python train.py --n_head=6 --vocab_size=39979 --positions="rope" --bias="none" --tie_embeddings=false --init_std_down=0.00327 --weight_decay=0.064 --final_lr_fraction=0.0
MLP neurons of a small language model. Each row is named by its layer, matrix (up: input weights; down: output weights) and neuron, and shows model dimensions 192-319. Each number is 500 + 25 x the weight over its row's rms, rounded and kept within 0 to 999. Numbers have three digits each.
After each neuron's rows, "fires on" lists the tokens most often at its 100 highest values on Wikipedia text that the model never trained on. A number after a token or word is its count.

L3.up1365:513497536499474473482496499511460484496488458464438458493494508475537496526518486501511515497490481518539461527498476490484482493451527503529451548481491492475520467513512562503499502504516504486489477510486520495500513482523473520538524513473517488499502517460513487497479534559503510469508534499547500540536538500462488506453527458490492485494477445515536481555528470494499502484497
L3.down1365:466500478499533480504537482479461513501506493485497463502476500489472496433499519478510486566448500510512472501477467507504478474529520506545523450509490488512529478474542526514480493505502522527502523477490524506462489453517470495548490525481475523478459509568505473521525472493536479508531525527468527512541481530498518492472505506484503522451489501483507467518531513537509533552454
fires on: "1" 25, "2" 19, "3" 7, "ale" 7, "," 7, "are" 6

L3.up900:487502453491498494490462474505446491508481489514482499524486488509495488476479511505481484514464434515473522457532497528504489516473513475500537514518453495535538488471513476497498526519487481528514441483487447510485509483488502505501478537490499527482538523478513487491537517504548499523519508517477553514534530474454498541520501487487517519496490436446503467559507454490489482527490
L3.down900:516508489474519499523500497462484499502478482524486517538491541496477479495478475483460508460489503508498464527544537486534523470550510499489472449539552521537534459491484489510518489476483479450481515529505500484518482481497480456449468490500457497479494508578550514514487532509510547505536476497441533504560529509489500509519529500490508468558502501512484510513502512475488536525471
fires on: "5" 47, "6" 31, "7" 13, "0" 4

L2.up345:503483519473472489513491474507509459490513517497476486499492482484529491522545501530427464484509498520524482505471511482462489515480512530491527484491520492492505506474480553502464519489484480483497488459510470523471495495444439512570541509441478531487528454510498474517460508479551515494480501527535494504508508448482522438480513483530507483490477447528514454511493498479469490484521
L2.down345:505483484527500485513505563488495534467475530483499482526487486520487531458503462531495509514471463521471484492527477545500480525541521463521492485520467516474495500507544488501528471564531493474515519549496509482506499524496511482473525501497532487517492483504490521499527498478484505480510497499473512431514513552482507493507499472479531501512540534500512489505531508497476496525477
fires on: "1" 18, "-" 17, "0" 11, "9" 9, "3" 8, "s" 8

L2.up106:474493499488498492493452534511485549512488511456491490496485507508496477447510489511510511458481502497501505469549496519529478454510518466523489480507516509523514552531539497527507492518498528479498482502503503461499501491467475557509508542488517545457488516522476485492510484518505476510489523482481469514541508477509488496504458500516533457495494545525501474513490529508503498537484
L2.down106:526480504537523439508564464490497460504522485559489512521490533532512522544500482441499511503522445508514557497473510539538535544506489522497466513487511504526494481509521530515498486474541501508507495489455518513499491521525512487477506485474446517539540506508541495485489522506483526501521522481530517508506480494501517508461497490483479520520501474539492498466497467526448477464510
fires on: "0" 25, "-" 11, "9" 11, "4" 9, "3" 8, "." 6

L3.up1142:500483510536497516533465495515503505482505531509450490505481509503498562494559518520509512509491482473527535459481495515536505489485469506509507512491457491469495442493468493496453496457506497476546482521443455491529507556485508488488550472511475507507522521495466500511489494499480550461510494511510522548509498528516512479484499468508496534523485496528494524460497485517548501511506
L3.down1142:532510514486478531523447455513485475483450491519492512515483455489502471481492531457528490510512528485506486504519507518517490515464455495502491494495452515514515524471503496502525512521499509489508451516538478492509548510482522487512492512451526552514504503483502500528524484503531502496494529492485517510535538520512532530552511474584575518524508492513463531458532452489513499522488
fires on: " of" 57, " the" 7, " New" 5, "." 4

L3.up1979:526492487491546536500487503506516498483521485503516527509486486496505529466497500486486497471501489502478513510508508490519473495465502491458502523514464506552533507521468478486516541494483491523512473475451472551514463483488493531484490490494519482520524519484497512492498509493562492517503543540493526517528506493469501514526514434453503502469525523478488518539484480514512481533523
L3.down1979:479529463487510491514516486459492472482514507544496485504500534492498507477469480539484544498543474515497542502483522505500538479489488516511491482545515469486490487523514548523499517489513483481558528495526551463487491535518480491489513481483478473517514537497492514510482487480501530516529493453477506499510490485521502496451517509539458428509487490483515463511499474520523510508510
fires on: "6" 39, "7" 25, "5" 6

L2.up558:495462477517470500476463504499521519520491447511520532510483515514531477503474498505488508525497439504461480446541528544513449478479478463544512500481567533530487481508524433476555516438543485518501490499472475538495528513432497526488469529519488515507515458484488485458491513554489501510514481501472547500523478471480493516499505520527505453520478520532515506496483499500499529532489
L2.down558:479506488476513557487476546505508516487544522524502489548500519455537491526498480494457473462520536471502467530472485510470505531541506511463478469513487468490506478506484533509458486518460496467486498466493525537467522499489496531505463480514521512464510515488502516554505461492467517477494470492503492566505522493527523480489505496442530468540543461500511497473455484505480485467506
fires on: " of" 26, ":" 14, " " 11, "9" 8, " father" 5

L2.up1100:531480504508512522520483484518506505579494496507504496489472492483502527546482530552497477541529489496524487491509499509504512458485503502514491524526504554520518489538488491510457530482512544490519471522442464497485529470484496506510510525507483518545524542460497480491491517527502533520473489479529483519543518517495481505475502504468513484501497486463502512512512452482479487492533
L2.down1100:508533502499471478506469535491465475496478539507527510488513476485485499471488473496504507523513492507567498483495511449488513475494473514525505486468448524502464472472477517478479512542454538512492504523505536510522485461524515487550550541534523479546473505475464509447509512538482487492474484523518507540485489505474536530497483489488496537515487448478499559550417493491519484467488
fires on: " in" 16, "-" 14, "7" 11, "5" 9, "loan" 6, " of" 6

L2.up48:479483467506523527493505569513517562510469486522460513487499526466501505504475540531497494486500504513479495449522500487497503485540496454507541526527511503520504515522474501490538484491518525473500476495463527509546474487505460562496504475482483470498535510518516494491488528468504502504516483479558512540438480496510462513514512495490526495480514536526507480499459532516498502515486
L2.down48:512510491494514491495520445507520512558492555492470480523496515499520459522511516493450556495475486512493487535489493503489491521539502546505508518496523518486513476443473512523493485497488516490518535507513525491477510500471519491488521514495476498477528441516465516495510519471500466486515485457540484512518522451511548479520508550489518509500497498532511498541464495527495471489540
fires on: " " 25, "–" 24, "-" 10, " or" 9, "%" 9, " •" 4

L3.up1474:526541461521471494502488494511479488484462499476499509492518509473496499481499516466571474499483463507453503452513496498458492499550524502526502473480506500493530483500460501532464524505521443490521498511541518492531488489478451547519485512442464528489472529428465493499500482487513496530476506488508468485564503490450493495477508494470513560493458490499476535545524511528509471530494
L3.down1474:521506489516508534502491506495491506533503474512489492507508489492490507492476491508502522503493468512484526506501526478468512521476495518501487482519493473490500470510477495499542495508515520539552518465516443517525496461515525473467484498503509484482509518487485481487506496515514532513452479474474490559455464466517473510523502430549497507479493481492474538504484526500486500483509
fires on: "4" 29, "3" 11, "7" 11, " family" 8, " company" 6, "5" 6

L2.up1369:501479523512480501511493497539534511535479489491501509515496522506498554492501469561467492502479531517539495507501473511532517495503472541493514511468502525452492484523488512506515506507534534505537484484488521478504538522514534507521515492470431565530501517476523485515511537507498516461535521469485456499536513491524475480511513478529532515510470496498509486483513453508489494510476
L2.down1369:527493543547477486487474495500490519483478507505494507519519492466474510466535573483484464532502521478459484446476471478512485481483488499469511516541501496492533494499475463485506525481425492494509509478476511549548549490513479537550535434491479526514461500492540521491505494492518494516513467496456472567505493501495501505507511461537529523470543520507516542507472478526553515452490
fires on: " of" 30, "\n" 13, " the" 12, " non" 10, " in" 7

L3.up865:476498485531546509505478484522516514540510506450481515544507534500497462468484515462491486511456465472489494480498524549545496494521492487475448519509482515532576497520513517549497526472457502486512491471495497509489507502485468524487476514457491495535509523471473506494507546494541485498529521499510453504510491496483503460502500459475525510452508481499464460483514467478470521511499
L3.down865:495522491481512508499523548508518546556475494520464498504510493447520497494495531494521511442492449502510525541452523523494524507524503526476497511536504509516485493509482488464465472489484476473493519514513486504508495490474545506495525495516488495531505464500509481497473497509498516500480477540496521526495507460480540500519519487519486470492508503507508514460504560492520524504480
fires on: "4" 46, "5" 30, "3" 6, " Time" 5

L3.up454:492491544456472503502448491521512539495457490521503524511493524441511524503510549482503493503479510512468481486488514495508524494530487497492493531490542458508477532527499533534489495440506529478476501466486482510496479504522487489501501481518496484493516485529466489528512487487520504503494521493546530523478486544490507517523517490474529498481528568465518473492523470511511551477490
L3.down454:521518502491470501517470534479492498479497489502484537511549497490523483569478509495464481548466510536494501531491522550489518519520498534494543520459483520496511527475490514511484531541529493498515510499515491504492568480490493538501514528507514485528536483523508507479514490530469461509525478532527512489505447517502531527503492485500484482495496468503485493522471510469500478503523
fires on: " " 54, "1" 27, "9" 6

L2.up1177:547539480500466482498526471496513526508521470520482484498496538504532535518472510480454468497483453500549438522477488506459544498510488507547468519493502474475496508475498541480477453472560521468516484531493512512496521495529523481502499511514488542520520488486500471496472505529501514509496479526515540525502502529470483507460570485504513466471464526491491532458529487505486486494474
L2.down1177:479480498505542476504449494546525543499511525477475482548516499507452511516569504516509494531494470459474540464513510500520500474494504461522533472484517463494532514495480512506520494501527508464513473452515530522557506493472500483526497510494514490475476535522513458528505512459504524517559497508502519513480512513518514509552499498480466529494496455505467493513492484519486496514492
fires on: "1" 28, "0" 23, " |\n" 16, "5" 9, "2" 5

L2.up1957:475507498518517502492486530548524541541486483517500506506490543438510472492517500510515517501498512510428511429541498529548553475503442460524462492526524503509503536465495485503530502497484500507508467488461524474514536520523527552480510526490483522478484481541495491496521532462520553466529487497523500485504483523506538500494526494537530540479531498528517489506502503496512535495487
L2.down1957:539508506484518503483487495504531521542481537511528510528492482474541521459474507468520520540517459525428465480553541514503511477473503491525498489458495474500500461494508480483505505489486526501518459489522459496501490498515539508525475533491480496506457484512487491496502508521539524479491484514522489494516502551532512508521503497474486456468483493494512507534513477476482522544529
fires on: " " 23, "1" 20, "-" 20, "–" 19, "2" 16

L3.up686:520465513497492505470503507506494536501520479497510514502470522509510503522498482463510535501504468484440482463500518518483475460444514480548533481564526501492487490492531500502464481464524503498499465503511515473489480512478531509546515529524483485545481482526516502488551504548474474488543501524491521512493483478441510475486502500503536470513496518500536492493502508439536544553494
L3.down686:467495527513550515544477521536500529504527544485501514531554554487488507503513503515562465489509510468540557511497559491510446482515487471506506485524504477491477459498518499470512508495502493498490538509487527493468478540509477500408471487498490503508516508519481489498481522458521514537517462503495525504496473485508481509509513487489479531562490471507480550487459520515456454476481
fires on: "2" 18, "1" 16, "9" 10, "." 10, "8" 7, " " 7

L3.up151:493496523496502474459506504461503454539551467510502505508481468507525489513491509485500523530513447538497500507485498481483500488486492472504472480524464483459514489535486538531524525472516490491505471502495480475475459523472486488527516520535499500482512465478469488527468508514518469491486544532538501495503476473479462558520493489485513531493489511464510474491489477495520519493512
L3.down151:526556481490493470501518537507500479494490472501534471538490479529535469495505466461529495500476532472485482514519466525528535554527479547481482503496468520511543489511519489506498503538477443476540469501528476516476529520533530489481526498497503494562536484473507529513485460459497523474530514537513504497468506530458513490469423527508472491530519517513492518536495538504490477506498
fires on: " " 48, "1" 17, "9" 13, "3" 6, " |" 4

L3.up288:522517465519516525503462516499511513530491477505470503520496507527486496477537492466493477507444506509487501475508498493520496463552479497491514508498487545517538523466472485547489490508475451512494501495475463529551493523478517520486518506469469487501534525474503520493555501518504488511500513512486492475488549496491460491494474452469508520480524501466489459549520526489465472532482
L3.down288:495506506498491518548497496508485498497505533497492490501482503498524494454485516554527496468534519492466533539447565497563514505511494491516461451526520476538468482559495533505493520465471522493474508496498513489484495505522495469484471474518516484471513493528531508528464526506504507529485519482468470517535464525528498479484508530526532535517496501542496545457467466511529500533486
fires on: "6" 58, "5" 42

L3.up1034:475465539471526510506478527484481505538514466475468514500496545511533500483501471478521521519515473501442499472503496481513511457493492437496469480544535513480516529501457483546542503446529548492478505527495514456506462518483451487518508505466464531492503454512506481533492534478474494476542505550538459511479467492515532504524498516522539489467514564472518478481487492491507503508500
L3.down1034:559524526489477461487535476489479491522488517534508540476549490550566497553503476444493493509501503503489536516555540502498456465492476538475523516447504507495558505504479503540503511480517496533506538513510454447511506522529508516496538516490515524504516494493530531448470522489508526473508488498514477450473491490521526456515539480483485510531513478477518510493496535491460450500517
fires on: "1" 16, "9" 14, "6" 12, " " 6, "3" 6, "–" 5

L3.up1999:498475476490482491485490470471511489478497508517470514510526560550486531471512499458525465598511500510488508440528510515525509503536443536498499524461501514474534525478487512480505494508500462480521472469459457482498489499460484529501475519486483515474522518499474486529503505495463493515527484476516535525544551514467511453500580449520533523487523502460464507480508485515481500509483
L3.down1999:488491515518500510479495518517489512543500491508480536505468470451520452501504482513466495483506535517524532562511539509486535527502507480508461511476519507508470530525491556510477495499513473471507482552509451510464507503491507511531500487486488518516501490464547493466439465479537474484516522503479483502489468483540501481521463487511466486510507490547538492484449507482486466456513
fires on: "5" 42, "6" 9, "." 8

L3.up1386:540502507504430493486524500497519550518496520494480475513504544465491496485499540491508485526503483539514499527497483487478529467471484521511492537513500456439504439522517535465474513513549489499492501508487500491493477557493503516538526488479520514501511475464488473448463511560494504484490499522519512504497510531461499500468498494496517480480487462507481502553489480482507487469499
L3.down1386:484520474481561500518472495506517449497504485465504501469521486489462486516524516511507497499493495489479532479473512518566485541560524460499490476451510510534497523484465490525523521500475495478507573485518519504504507476472457543470489516505485522490522485519510509519486485466530521493495452516511497475508545490536505483536509486473494512525526509488523562476507496501461483533503
fires on: "1" 31, "9" 12, "6" 11, "0" 9, "8" 7, "2" 6